Part of a small language model's weights.
Size: 10 layers, width 512, vocabulary 15553, 39.9M parameters.
Architecture: LayerNorm before each block, learned positions, biases, tied embeddings.
Training: a variant of Adam for these matrices, 1154M tokens, 8805 steps.
MLP neurons of a small language model. Each row is named by its layer, matrix (up: input weights) and neuron, and shows model dimensions 208-271. Each number is 50 + 12 x the weight over its row's rms, rounded and kept within 0 to 99.
After each neuron's rows, "fires on" lists the tokens most often at its 100 highest values on Wikipedia text that the model never trained on.

L5.up1310:48 61 53 58 57 54 54 64 39 61 31 50 35 41 72 58 51 51 51 52 56 67 52 57 52 49 26 42 51 34 28 44 68 68 36 63 73 43 75 52 58 32 50 55 57 20 39 62 40 48 37 42 54 27 33 37 34 57 54 32 47 54 50 53
fires on: "2", ".", "3", "1", " (", "5"

L2.up1015:46 67 60 44 38 67 54 31 55 55 61 50 65 61 49 46 29 54 44 63 41 51 47 52 54 34 50 41 21 46 55 57 49 63 69 47 55 46 46 37 62 29 49 52 45 35 58 39 34 50 33 39 65 46 61 52 26 28 46 56 43 57 27 47
fires on: " of", "th", ";", "s", "rd", ","

L2.up5:35 66 46 43 68 54 86 49 28 54 48 64 62 51 54 37 41 79 57 47 41 45 29 49 45 33 33 42 48 24 37 58 49 31 55 58 56 65 38 41 31 49 49 60 57 41 35 50 46 65 38 35 74 52 30 39 73 46 55 40 36 52 62 57
fires on: ",", " ===\n", " ==\n", "==\n", " where"

L5.up914:34 42 68 52 54 66 46 56 17 57 44 61 48 43 62 52 59 66 50 54 61 48 39 45 47 50 49 41 28 55 31 55 72 50 60 45 55 73 68 60 56 40 45 41 44 51 59 47 34 29 55 49 44 61 48 54 53 56 41 57 61 48 48 45
fires on: " K", " W", " ", "1", ".", " A"

L5.up775:51 37 53 42 42 69 45 40 44 44 33 46 44 60 67 35 29 55 49 42 40 60 58 25 51 45 64 47 56 75 57 57 46 45 69 44 42 57 36 62 41 45 53 47 49 41 40 49 52 56 76 51 74 57 63 47 43 65 38 41 36 51 61 30
fires on: " ", "°"

L2.up2000:59 54 46 54 58 56 60 51 41 29 38 55 70 43 64 36 50 65 43 32 81 49 49 48 65 59 76 27 35 33 46 53 70 50 55 51 53 50 54 49 51 57 51 33 46 39 30 40 40 50 53 68 35 65 77 49 47 43 35 35 51 48 64 43
fires on: " ", "2", "9", " December", "=", "1"

L5.up1384:40 41 33 36 62 70 47 44 53 56 65 27 55 35 43 60 24 62 57 64 74 57 59 55 53 46 44 58 31 41 53 34 58 54 45 79 48 40 67 55 51 45 48 63 48 66 54 36 59 28 50 53 66 31 47 36 46 45 50 63 57 56 51 48
fires on: " has", " have", " Total", " had", " with"

L2.up59:61 65 45 64 56 53 74 49 58 59 26 54 27 30 44 42 45 82 48 37 50 51 29 51 50 31 54 36 35 61 52 68 40 59 47 57 47 63 42 50 39 56 46 48 61 53 50 66 41 42 62 27 57 65 65 71 53 48 67 47 64 59 49 56
fires on: "2", " ", "0", "5", "9", "1"

L2.up1772:32 56 53 57 76 53 64 34 57 43 53 35 57 40 43 66 42 40 31 55 73 50 49 69 41 55 73 39 30 40 33 36 71 56 62 51 36 70 58 22 39 33 31 38 58 48 58 25 46 29 73 61 44 45 50 42 64 66 47 32 65 33 66 58
fires on: " |", " ", ";"

L2.up1346:34 39 55 61 60 68 63 54 41 35 55 35 43 47 38 21 32 70 62 53 70 54 45 46 63 57 59 52 54 53 49 66 56 40 58 44 38 74 40 54 53 69 61 51 40 54 51 58 62 51 42 46 73 40 61 51 71 53 69 36 59 38 57 41
fires on: " ", " by", "2", "1"

L2.up1864:37 71 58 26 66 49 65 42 42 40 44 49 44 32 56 61 66 66 53 51 70 64 32 48 36 36 53 40 54 58 49 50 55 52 32 67 45 50 47 34 53 40 54 41 28 52 48 43 74 58 37 30 52 54 43 34 51 63 70 51 50 51 56 42
fires on: ".", "|---|---|---|---|\n", " was", "|---|---|---|---|---|\n", ","

L2.up46:62 49 69 32 54 59 49 60 30 72 32 58 54 38 46 71 38 48 43 38 54 67 37 33 40 47 28 61 35 52 46 52 59 38 63 46 50 34 51 58 41 66 35 32 32 48 53 33 31 28 73 57 51 43 66 54 51 62 60 45 48 10 39 49
fires on: " |\n"

L5.up303:41 40 52 37 74 37 51 50 33 39 24 65 59 54 56 49 54 56 47 63 64 35 41 58 57 56 29 48 73 51 50 58 67 20 57 56 44 51 35 38 59 51 46 54 49 43 50 54 42 34 33 52 55 59 49 49 61 46 30 58 48 39 49 63
fires on: "0", " Un", " un", " Gold", " ", " the"

L2.up622:52 68 31 24 62 68 51 65 60 67 55 61 26 44 44 51 39 60 50 48 37 51 36 35 61 39 36 20 59 50 58 44 54 67 69 68 44 54 48 44 38 47 73 69 25 47 29 62 70 41 71 32 44 51 47 57 46 48 50 44 50 46 49 46
fires on: " ", " of", " |", ":", " House"

L5.up1924:48 47 64 28 61 61 72 39 57 46 28 69 41 36 52 62 42 53 64 32 42 63 19 34 31 28 55 65 48 31 26 53 64 52 58 59 39 73 57 47 63 40 36 17 46 32 38 46 31 51 65 26 70 38 44 31 30 42 43 46 62 12 42 52
fires on: " ", " R", "1", "R", " |\n"

L5.up1497:45 59 51 44 45 37 58 45 03 63 56 72 56 55 32 44 42 53 51 52 64 38 34 51 49 44 50 30 51 54 31 39 58 63 53 45 53 67 41 53 64 56 33 32 35 33 46 50 75 22 46 44 42 60 63 41 43 25 38 41 49 61 53 58
fires on: "-", " ", "–"

L2.up618:34 58 53 36 63 60 64 60 30 67 40 47 32 29 52 48 44 64 39 46 67 61 21 32 60 61 46 55 64 29 42 49 45 51 32 52 54 43 45 37 27 74 40 38 30 38 70 41 66 62 67 49 74 38 45 36 59 72 69 34 59 43 66 40
fires on: ",", " and", ".,"

L2.up1689:33 33 36 44 59 47 35 37 33 72 48 58 48 38 39 47 40 64 76 47 29 58 36 64 49 45 41 58 76 64 62 50 57 47 38 54 57 49 56 41 57 38 40 51 58 36 44 34 50 23 63 40 65 41 60 30 56 44 33 37 45 43 32 65
fires on: "–", "9", "8", "0", " "

L5.up221:28 38 44 37 72 63 65 50 63 30 45 23 53 49 40 50 40 35 33 68 56 59 49 51 52 50 44 48 62 61 62 34 64 23 48 53 57 55 32 41 63 63 41 72 50 58 53 27 45 47 37 55 51 54 41 49 60 32 49 51 37 42 73 66
fires on: " ", "0", "–"

L5.up1288:47 60 58 74 53 67 46 37 61 61 47 44 58 46 38 24 33 56 70 49 37 43 49 70 29 44 42 33 40 33 47 48 47 41 56 49 62 52 45 25 71 45 37 60 32 22 38 40 48 72 50 50 65 38 56 40 42 47 40 39 59 52 49 53
fires on: ":", "0", " M", " of", " |", ","

L5.up1909:72 61 34 42 48 55 74 51 52 31 39 64 47 47 40 47 34 38 43 43 60 56 60 44 24 45 58 66 72 48 57 45 61 54 35 42 47 53 32 34 47 63 62 42 50 64 48 51 60 64 44 45 50 30 32 36 47 38 53 58 49 43 60 62
fires on: "9", "7", "8", " of", "0", "3"

L5.up513:60 67 45 33 48 41 60 70 33 62 41 55 37 58 36 59 39 40 59 49 43 54 47 49 63 32 36 43 44 56 55 69 46 56 46 46 22 63 55 61 38 64 61 38 56 55 43 46 70 40 70 62 56 58 32 52 62 51 49 74 61 40 36 54
fires on: "1", "9", "7", "8", " now"

L5.up1518:58 42 65 48 60 46 54 51 44 25 50 41 43 49 63 41 30 59 46 49 43 73 17 52 30 66 38 45 39 51 55 54 53 52 38 63 60 73 60 44 51 43 48 32 58 56 65 50 31 60 67 44 48 57 61 25 36 46 48 35 59 50 52 46
fires on: " was", " is", " born", "-", ",", " founded"

L5.up523:44 27 64 32 68 48 60 62 42 34 56 29 46 61 42 69 42 58 57 52 65 50 44 50 59 55 42 41 52 64 57 27 82 29 32 56 71 55 61 49 59 43 59 62 34 45 64 57 66 70 64 30 50 52 31 57 46 59 55 33 54 62 75 70
fires on: " the", " of", " and", "er", " or"

L2.up1134:34 65 56 22 53 44 64 58 55 37 61 60 26 48 68 58 38 63 39 21 83 76 31 43 45 38 51 30 59 45 28 46 59 72 59 61 44 59 65 35 46 59 63 32 64 55 37 28 67 57 49 54 52 49 64 35 58 46 50 49 24 53 56 50
fires on: ")", " of", "),", "–", " was", ","

L5.up792:57 49 59 42 59 58 42 64 44 39 62 52 51 45 75 54 40 49 45 28 66 46 56 50 45 65 52 62 44 45 53 69 54 60 45 62 76 45 43 44 19 40 64 63 36 60 32 72 59 45 70 55 53 60 47 50 45 62 64 25 56 58 71 35
fires on: " Me", " It", "–", " −", " it", "It"

L5.up90:50 36 51 46 59 50 51 64 62 32 57 39 50 46 21 46 38 53 34 44 60 63 48 39 46 60 61 59 60 46 59 48 54 46 43 62 44 62 65 49 35 41 59 55 50 56 45 38 56 40 54 73 39 31 41 43 54 40 49 58 60 48 56 49
fires on: " following", " for", "of", " after", "f", " over"

L2.up423:59 39 53 53 77 63 51 57 56 61 32 54 63 47 44 48 55 63 46 57 65 71 41 55 61 52 43 32 66 60 51 53 61 68 34 44 46 79 56 41 39 23 75 39 56 28 29 38 62 41 28 42 71 67 63 62 34 49 44 66 51 71 59 56
fires on: ",", " (", " Records", "),", "\"", " ESPN"

L2.up1222:47 36 52 35 62 33 55 62 34 48 52 49 32 35 39 44 53 58 68 28 64 57 27 53 63 55 68 30 51 46 53 41 50 58 60 56 63 42 36 53 47 90 48 55 42 50 51 42 57 48 46 61 39 37 53 32 66 67 55 47 66 69 56 44
fires on: " |", ":", " (", " Long"

L5.up540:48 42 31 44 76 63 65 60 63 69 27 60 58 56 30 63 53 32 40 54 48 53 60 29 54 66 56 50 69 47 69 54 56 45 26 27 60 47 49 41 47 51 48 41 63 47 35 38 54 39 43 58 37 41 45 32 74 41 55 45 41 39 44 61
fires on: "0", " years", "9", "1", "2", "5"

L2.up280:65 35 49 65 51 67 49 42 41 48 38 54 45 54 50 70 29 53 45 36 62 64 62 51 61 57 48 34 43 54 47 48 42 45 74 71 66 41 34 52 56 46 60 64 53 53 56 51 47 43 44 48 56 61 54 49 30 49 76 39 34 60 60 58
fires on: " ", " Eastern", " Cup", " Division", " Central"

L2.up1693:28 47 34 62 53 54 68 68 47 50 40 49 29 39 50 64 51 79 64 60 60 57 39 50 59 64 62 40 51 16 62 50 32 44 41 61 52 48 62 39 37 59 61 51 45 66 58 58 67 41 46 52 45 63 41 33 33 29 46 37 21 68 30 68
fires on: " of", " ", ":", "-", " to", "."

L5.up1691:36 65 52 32 52 90 46 55 31 30 62 55 55 43 60 55 48 27 43 29 33 78 30 65 56 79 56 34 62 56 57 47 26 55 58 38 54 54 47 64 39 60 65 79 55 54 22 50 66 42 63 64 61 60 51 49 54 61 55 44 58 48 38 30
fires on: "′", "°", ":", "–", "-"

L5.up1540:62 53 56 55 48 62 43 48 47 55 40 42 30 59 45 58 39 32 40 49 41 65 49 52 51 52 70 63 34 40 45 56 60 54 44 44 76 44 45 58 63 39 45 24 40 38 51 46 57 56 76 26 64 68 59 54 41 75 46 43 58 45 67 51
fires on: " ", " there", " There", "e"

L2.up1748:64 57 60 32 48 66 67 59 56 52 39 37 55 27 27 30 61 67 74 54 45 63 62 39 57 41 38 52 58 37 57 49 57 61 44 42 49 44 50 63 43 47 64 54 35 69 41 62 49 41 36 35 55 73 60 50 62 50 40 40 61 40 76 62
fires on: ".", ":", " and", " film"

L2.up868:25 37 47 57 57 48 61 71 55 53 49 49 33 41 39 61 66 69 48 33 36 55 37 47 49 39 59 52 32 36 43 38 64 62 31 60 54 69 69 58 36 34 42 49 32 62 51 44 64 45 62 46 60 36 40 66 43 30 53 22 51 75 52 63
fires on: " of", "-", " and", " super", " stars"

L2.up1884:69 42 60 44 70 62 59 53 56 58 41 49 69 32 37 63 56 75 40 62 56 71 24 50 54 36 36 37 36 48 43 39 52 39 66 55 55 54 53 52 67 68 45 43 67 48 63 38 48 45 70 47 61 48 45 56 53 58 44 57 26 56 49 62
fires on: " |", " in", " a", " ", " December"

L5.up332:49 45 41 48 62 67 35 71 49 47 44 39 45 62 52 57 33 61 63 42 46 68 52 33 55 68 46 27 25 60 41 49 53 53 29 80 51 57 56 39 35 35 15 28 51 27 52 39 49 28 56 33 52 62 45 43 53 42 40 40 57 57 66 49
fires on: "2", "1", " W", " H", ".\n\n"

L2.up1957:55 40 44 44 52 46 60 46 41 75 30 44 49 38 60 73 60 48 43 55 67 64 46 54 36 59 53 33 49 39 57 65 49 54 54 58 64 49 58 50 37 39 56 62 46 54 51 41 55 53 61 61 54 42 48 71 54 38 55 36 35 35 62 46
fires on: "-", "-A"

L5.up1815:53 49 61 33 65 42 57 50 62 42 40 46 57 67 46 55 51 60 32 33 55 63 36 55 38 43 49 43 65 30 59 76 36 31 41 37 51 59 83 44 57 55 34 38 38 10 56 53 60 58 48 36 56 57 55 48 61 22 34 45 42 52 75 59
fires on: "2", "1", "-p", "-P", " n"

L2.up408:32 71 35 52 60 52 46 56 51 36 55 37 52 33 48 63 53 38 51 58 57 51 27 62 44 29 72 16 53 57 49 51 26 40 59 60 46 49 34 44 39 45 68 47 57 39 28 59 46 46 67 33 62 53 59 58 35 46 63 58 40 64 22 36
fires on: " |", " ", "-", "–", "."

L5.up1716:46 40 49 51 51 34 40 40 46 50 36 70 32 45 35 37 60 51 38 42 85 26 26 50 38 39 66 37 35 59 57 70 51 55 52 59 40 30 49 59 54 58 34 52 53 64 68 48 45 57 39 47 39 42 48 53 50 62 42 68 62 36 78 41
fires on: " ", "3", ".", " other", "7"

L2.up1827:56 53 57 40 71 64 71 63 63 46 61 35 56 45 52 52 51 54 49 48 57 72 42 51 67 44 52 41 43 59 61 46 54 68 67 55 30 54 38 47 22 64 35 42 31 70 26 58 55 43 54 44 72 63 67 58 46 50 34 46 40 57 56 51
fires on: ":", " of", ".", "ane"

L2.up669:45 46 61 57 39 50 33 50 44 51 43 68 47 40 48 65 45 39 67 41 65 50 51 55 35 50 27 47 48 58 42 51 59 74 58 55 40 59 32 34 58 53 40 52 33 26 58 53 66 52 45 53 52 61 66 33 39 42 53 33 57 53 54 57
fires on: ":", ".", "7", "-", "5"

L5.up1652:41 34 47 36 70 64 52 65 50 54 35 24 53 60 42 33 57 39 47 51 69 46 34 70 46 48 38 48 46 56 45 54 60 57 49 35 53 58 39 51 61 69 40 33 28 40 42 63 52 38 49 34 74 39 41 35 45 56 44 43 57 50 47 22
fires on: " l", ".", "5", " ("

L5.up1803:68 64 63 57 60 62 79 57 44 67 41 52 55 34 60 44 63 39 23 52 47 34 45 49 41 43 45 27 70 42 51 44 45 60 64 43 39 57 70 35 52 49 60 48 68 50 53 45 65 40 57 59 49 65 47 52 57 46 65 65 55 33 42 43
fires on: "5", "or", "ar", "9", "7", "4"

L5.up422:56 70 65 39 58 62 69 59 13 39 63 71 56 41 49 58 59 62 51 38 37 39 37 34 51 59 66 50 68 52 47 53 63 51 33 42 71 66 39 37 52 51 68 37 58 46 44 51 67 57 58 54 63 59 58 36 50 44 59 52 44 54 43 54
fires on: " ", " and", ",", " \""

L5.up1141:46 69 43 53 61 35 64 33 37 49 37 54 65 45 65 65 44 58 63 57 46 75 55 54 49 40 35 55 33 59 53 51 60 73 46 70 67 73 61 25 53 38 48 51 59 41 45 40 41 42 43 40 52 41 53 32 63 55 37 39 47 55 63 59
fires on: " |", "\n", "|", "1", " (", "-"

L5.up1329:35 32 37 45 53 68 66 53 46 51 56 58 49 44 66 50 41 31 59 52 53 37 55 65 33 33 49 36 52 54 54 51 70 56 59 44 37 53 48 35 54 19 57 41 39 35 36 38 69 60 48 69 58 46 39 31 45 48 24 53 62 44 38 27
fires on: "–", " Sch", ",", "G", " G"

L2.up896:60 41 59 51 59 56 62 52 57 62 37 35 62 52 50 51 29 55 47 37 69 56 43 55 34 53 46 40 50 72 69 41 61 57 60 52 50 63 49 61 58 43 33 36 42 57 37 58 56 42 50 42 68 53 27 53 30 55 27 41 45 39 58 48
fires on: " \"", " l", " de", " (", " la", "==="

L2.up278:45 59 41 42 41 35 34 55 63 48 43 46 70 31 25 75 43 66 34 42 46 73 20 43 24 56 44 57 52 57 60 55 78 69 65 77 53 43 35 36 39 44 26 30 33 25 59 59 29 33 44 56 49 39 64 22 42 47 61 64 54 28 68 40
fires on: " |\n", " later", ".\n", ")\n", " eventually"

L5.up1106:54 53 47 45 60 39 91 31 47 64 47 42 68 53 53 49 40 68 35 39 43 68 35 42 51 51 51 45 59 59 41 78 55 37 64 45 52 67 55 56 72 40 55 40 60 55 61 42 69 41 70 37 41 23 44 59 63 36 37 47 50 40 54 45
fires on: " ", ",", " in", "1", " on"

L5.up679:63 48 48 50 53 49 57 63 33 34 28 35 56 62 43 34 32 53 41 30 48 35 64 28 59 62 59 50 40 53 63 46 65 45 30 46 46 58 50 57 39 42 38 51 58 48 52 36 68 44 48 55 54 54 37 47 55 36 38 57 71 48 65 51
fires on: " f", "f", "F", "2", "of"

L2.up558:42 45 55 42 56 85 54 45 31 48 32 42 53 45 55 44 37 58 48 44 49 68 30 54 51 44 46 58 58 62 36 41 59 80 57 37 65 66 40 48 36 39 52 46 20 50 59 47 45 25 74 39 72 75 50 21 44 56 33 45 58 57 77 52
fires on: " ", " |"

L5.up1746:48 59 61 40 57 37 55 45 55 48 45 53 55 50 49 63 39 76 59 26 61 55 54 67 61 56 28 53 21 49 55 73 56 53 44 68 49 71 52 44 51 52 59 25 55 52 42 52 42 66 63 44 70 46 57 47 70 67 46 50 55 57 42 36
fires on: "1", "2", " was", ",", " more", " also"

L2.up1690:23 54 68 52 51 58 68 42 34 47 68 34 46 38 46 42 41 31 69 53 87 71 30 63 64 72 49 52 54 22 50 41 52 49 36 34 49 64 46 44 35 46 54 49 57 35 45 54 48 51 62 31 66 63 44 42 42 50 59 29 59 71 59 44
fires on: " |", ":", ",", " -", ";", "–"

L5.up445:55 45 51 57 80 57 54 61 63 44 48 53 39 56 63 34 33 47 54 59 56 74 44 47 35 53 53 35 46 68 49 67 50 45 53 31 67 37 60 53 35 58 34 42 63 23 72 45 49 52 58 40 38 38 34 40 54 32 53 60 47 47 68 49
fires on: "0", "1", "4", "2", "9", "6"

L2.up126:27 35 37 54 60 40 36 56 51 47 23 47 50 46 60 72 42 61 44 48 62 51 63 59 51 41 50 40 21 53 44 41 72 53 37 44 58 68 59 37 55 25 64 53 48 52 45 59 35 53 42 76 59 65 23 54 28 58 35 63 64 63 55 35
fires on: "-", ",", " (", " –", " well", "–"

L2.up1828:43 52 37 31 69 54 75 51 62 39 33 39 42 21 38 43 57 39 74 52 38 69 57 58 39 37 42 50 51 57 51 53 67 65 53 37 37 72 46 55 48 55 50 39 22 67 47 48 60 30 55 37 62 63 36 40 59 52 50 56 50 58 62 48
fires on: ",", "0", ".", "-", "9", " "

L5.up774:33 31 47 36 39 62 42 40 60 30 29 63 53 45 67 56 56 38 58 51 72 33 55 24 34 53 59 32 53 67 62 37 68 43 58 56 40 57 42 56 49 52 31 52 34 65 44 34 44 45 59 61 39 44 59 62 55 67 50 35 40 35 54 57
fires on: " ", "1", "0", " (", " the", "'s"

L2.up333:64 67 25 47 41 47 40 52 44 68 47 35 33 61 50 55 30 54 51 59 24 40 64 66 43 46 46 50 36 42 51 54 43 55 51 63 58 67 54 60 48 65 41 65 47 46 62 61 57 27 45 35 76 42 46 52 38 29 50 64 41 67 37 62
fires on: " have", "6", " Emb", ":", "ow", " has"

L2.up654:44 34 66 37 43 59 60 47 34 61 28 47 57 48 43 55 34 25 60 35 59 42 40 48 66 46 53 30 49 52 50 58 50 37 46 62 73 60 63 31 60 69 23 43 64 40 44 47 63 52 71 54 60 51 49 64 47 56 64 35 68 53 59 61
fires on: " the", " |", " @", " The", " State", "-"

L5.up1966:44 38 42 35 59 74 52 51 64 47 51 55 26 40 49 62 21 65 63 24 50 57 33 53 39 52 44 49 38 34 45 59 48 52 48 36 51 73 44 39 67 48 56 57 52 56 48 56 34 52 53 36 51 42 32 34 66 44 50 62 47 32 30 36
fires on: " Y", " N", " Z", " L", "Y"

L5.up77:32 61 27 43 40 60 68 55 55 38 36 47 53 51 54 56 30 42 49 41 37 40 56 58 38 54 48 33 52 61 59 48 51 68 28 65 43 59 49 27 54 41 42 70 45 45 49 58 55 53 57 26 26 41 35 36 87 53 49 17 62 61 57 49
fires on: " and", "p", " Women", "lim", "P", "0"

L5.up897:40 53 33 52 65 46 67 78 42 57 36 38 25 50 64 71 55 53 55 36 48 43 52 36 40 58 60 51 56 30 53 42 49 30 51 54 58 37 47 53 25 23 44 50 38 57 53 56 37 48 66 54 59 33 61 42 56 58 56 31 67 34 54 46
fires on: " and", "-", "–"

L5.up1877:24 24 58 86 71 57 59 48 45 31 64 39 69 41 44 39 37 53 58 26 26 65 29 54 37 61 49 28 80 53 41 63 45 68 38 42 71 52 49 30 57 33 27 61 35 50 35 47 51 42 69 55 48 60 41 44 70 50 47 29 62 62 62 26
fires on: "2", "M", "0", " ", "P"

L2.up1017:23 35 58 45 65 53 61 66 54 55 53 49 43 59 48 56 36 30 66 47 67 63 28 52 52 47 58 49 39 39 41 45 64 64 53 50 58 49 58 30 45 52 32 30 51 26 50 54 56 34 68 55 46 46 54 59 51 61 62 36 58 71 59 30
fires on: " |", " .", " &"

L2.up62:48 60 52 46 59 40 52 50 52 49 26 35 60 71 39 39 50 75 31 66 43 40 35 42 51 62 36 61 57 35 52 53 39 50 53 45 49 47 37 40 59 43 75 72 73 43 32 45 53 42 28 45 54 48 42 50 52 38 48 38 46 47 52 57
fires on: "0", "–", " (", " and", ",", " &"

L2.up1547:48 61 54 52 47 65 51 58 36 52 68 33 66 52 57 60 30 30 62 24 58 61 30 42 68 58 45 41 32 28 44 32 44 48 58 61 59 36 55 56 37 77 30 27 44 38 32 38 59 31 69 65 54 64 36 41 49 42 57 53 40 46 26 43
fires on: " |", " Label", " Incumbent", "4", "-", ";"

L5.up732:58 57 54 53 69 72 43 53 53 42 27 41 43 62 44 42 48 57 53 43 42 60 51 33 45 39 33 36 52 45 47 35 49 40 40 40 70 63 51 52 56 47 79 66 64 47 71 64 75 52 38 40 67 46 39 33 76 62 36 31 59 67 69 44
fires on: " of", " the", " and", ",", " or"

L5.up399:41 53 60 59 49 65 42 40 51 55 38 61 49 30 56 38 43 48 60 63 57 50 41 68 38 61 35 47 32 72 37 68 33 63 57 44 72 63 60 25 56 52 35 72 46 31 49 68 46 44 38 48 43 58 54 67 69 64 37 58 75 51 29 74
fires on: ".", "5", "3", "2", " ("

L2.up719:43 35 67 56 44 39 58 40 35 72 36 61 70 59 67 60 57 71 38 42 58 46 27 62 44 74 63 49 42 60 46 53 38 24 59 68 48 37 52 50 45 74 52 42 54 46 31 46 35 43 48 56 65 77 75 43 51 25 66 34 27 37 43 52
fires on: "1", " life", "|---|---|---|---|---|\n", "2", "Gls"

L2.up737:56 62 64 44 78 69 47 51 41 41 43 48 46 48 55 36 28 34 46 34 67 73 21 46 54 62 38 33 52 58 37 65 57 45 51 63 51 65 34 28 41 54 39 30 50 36 55 34 44 52 61 51 55 54 38 52 52 47 51 48 68 42 52 35
fires on: "1", "4", "2", "6", "3", "5"

L2.up1914:48 49 47 54 54 49 45 44 47 64 61 57 36 27 29 41 58 70 40 53 88 43 40 55 58 59 65 50 47 44 27 68 45 54 45 51 49 58 56 54 35 66 42 60 43 42 53 63 62 45 52 47 64 63 39 35 62 68 52 60 44 51 62 60
fires on: "5", ".,", "7", ".", "1"

L5.up1696:45 40 45 35 40 64 39 47 40 30 49 49 61 52 60 51 35 48 55 41 46 49 43 52 33 65 68 40 62 70 49 36 57 29 72 56 55 62 38 43 28 18 50 34 44 52 44 51 60 50 57 46 53 65 54 39 46 49 32 54 53 40 37 54
fires on: " ", " J", "0", "J", " D", " TV"

L2.up159:64 62 35 55 46 50 52 45 51 35 31 27 57 54 40 25 27 45 55 50 38 64 40 56 54 48 54 63 55 40 58 82 40 56 67 56 35 53 69 56 48 54 56 35 40 33 49 42 59 52 42 60 71 49 59 50 63 56 40 55 42 52 45 49
fires on: "1", "9", " ", "0", "8", "2"

L5.up1547:48 39 44 63 35 28 74 46 19 40 45 28 38 35 37 44 63 66 57 29 57 57 30 29 44 50 55 49 48 39 43 48 68 48 57 61 49 57 32 54 58 42 63 60 27 49 41 45 53 36 42 41 70 54 35 38 67 51 49 39 70 64 44 75
fires on: " that", " of", "\n", ",", "==\n", " between"

L5.up191:46 33 49 30 60 38 67 66 46 55 36 70 32 51 46 46 54 31 73 39 46 42 49 45 75 42 35 38 64 65 72 62 52 53 55 75 43 64 49 36 25 57 56 33 42 55 47 19 67 28 50 52 59 40 45 31 78 30 44 59 67 50 41 60
fires on: " "

L5.up1186:62 61 80 17 50 53 46 80 39 46 43 38 65 37 59 65 36 55 33 64 45 72 48 41 58 45 53 33 47 57 36 63 82 64 40 67 57 62 61 57 35 28 54 38 30 19 44 44 62 34 38 62 66 63 28 52 52 43 22 70 79 54 42 66
fires on: " H", "7", "8", "6", " in", " is"

L2.up1761:30 35 56 43 55 54 52 55 32 42 38 52 58 51 60 77 25 84 59 54 40 38 35 48 52 53 44 34 50 39 37 52 50 52 56 57 51 65 31 48 61 50 43 47 62 39 62 74 41 45 70 39 51 42 46 29 50 74 61 60 34 41 42 57
fires on: " N", "z", " Z"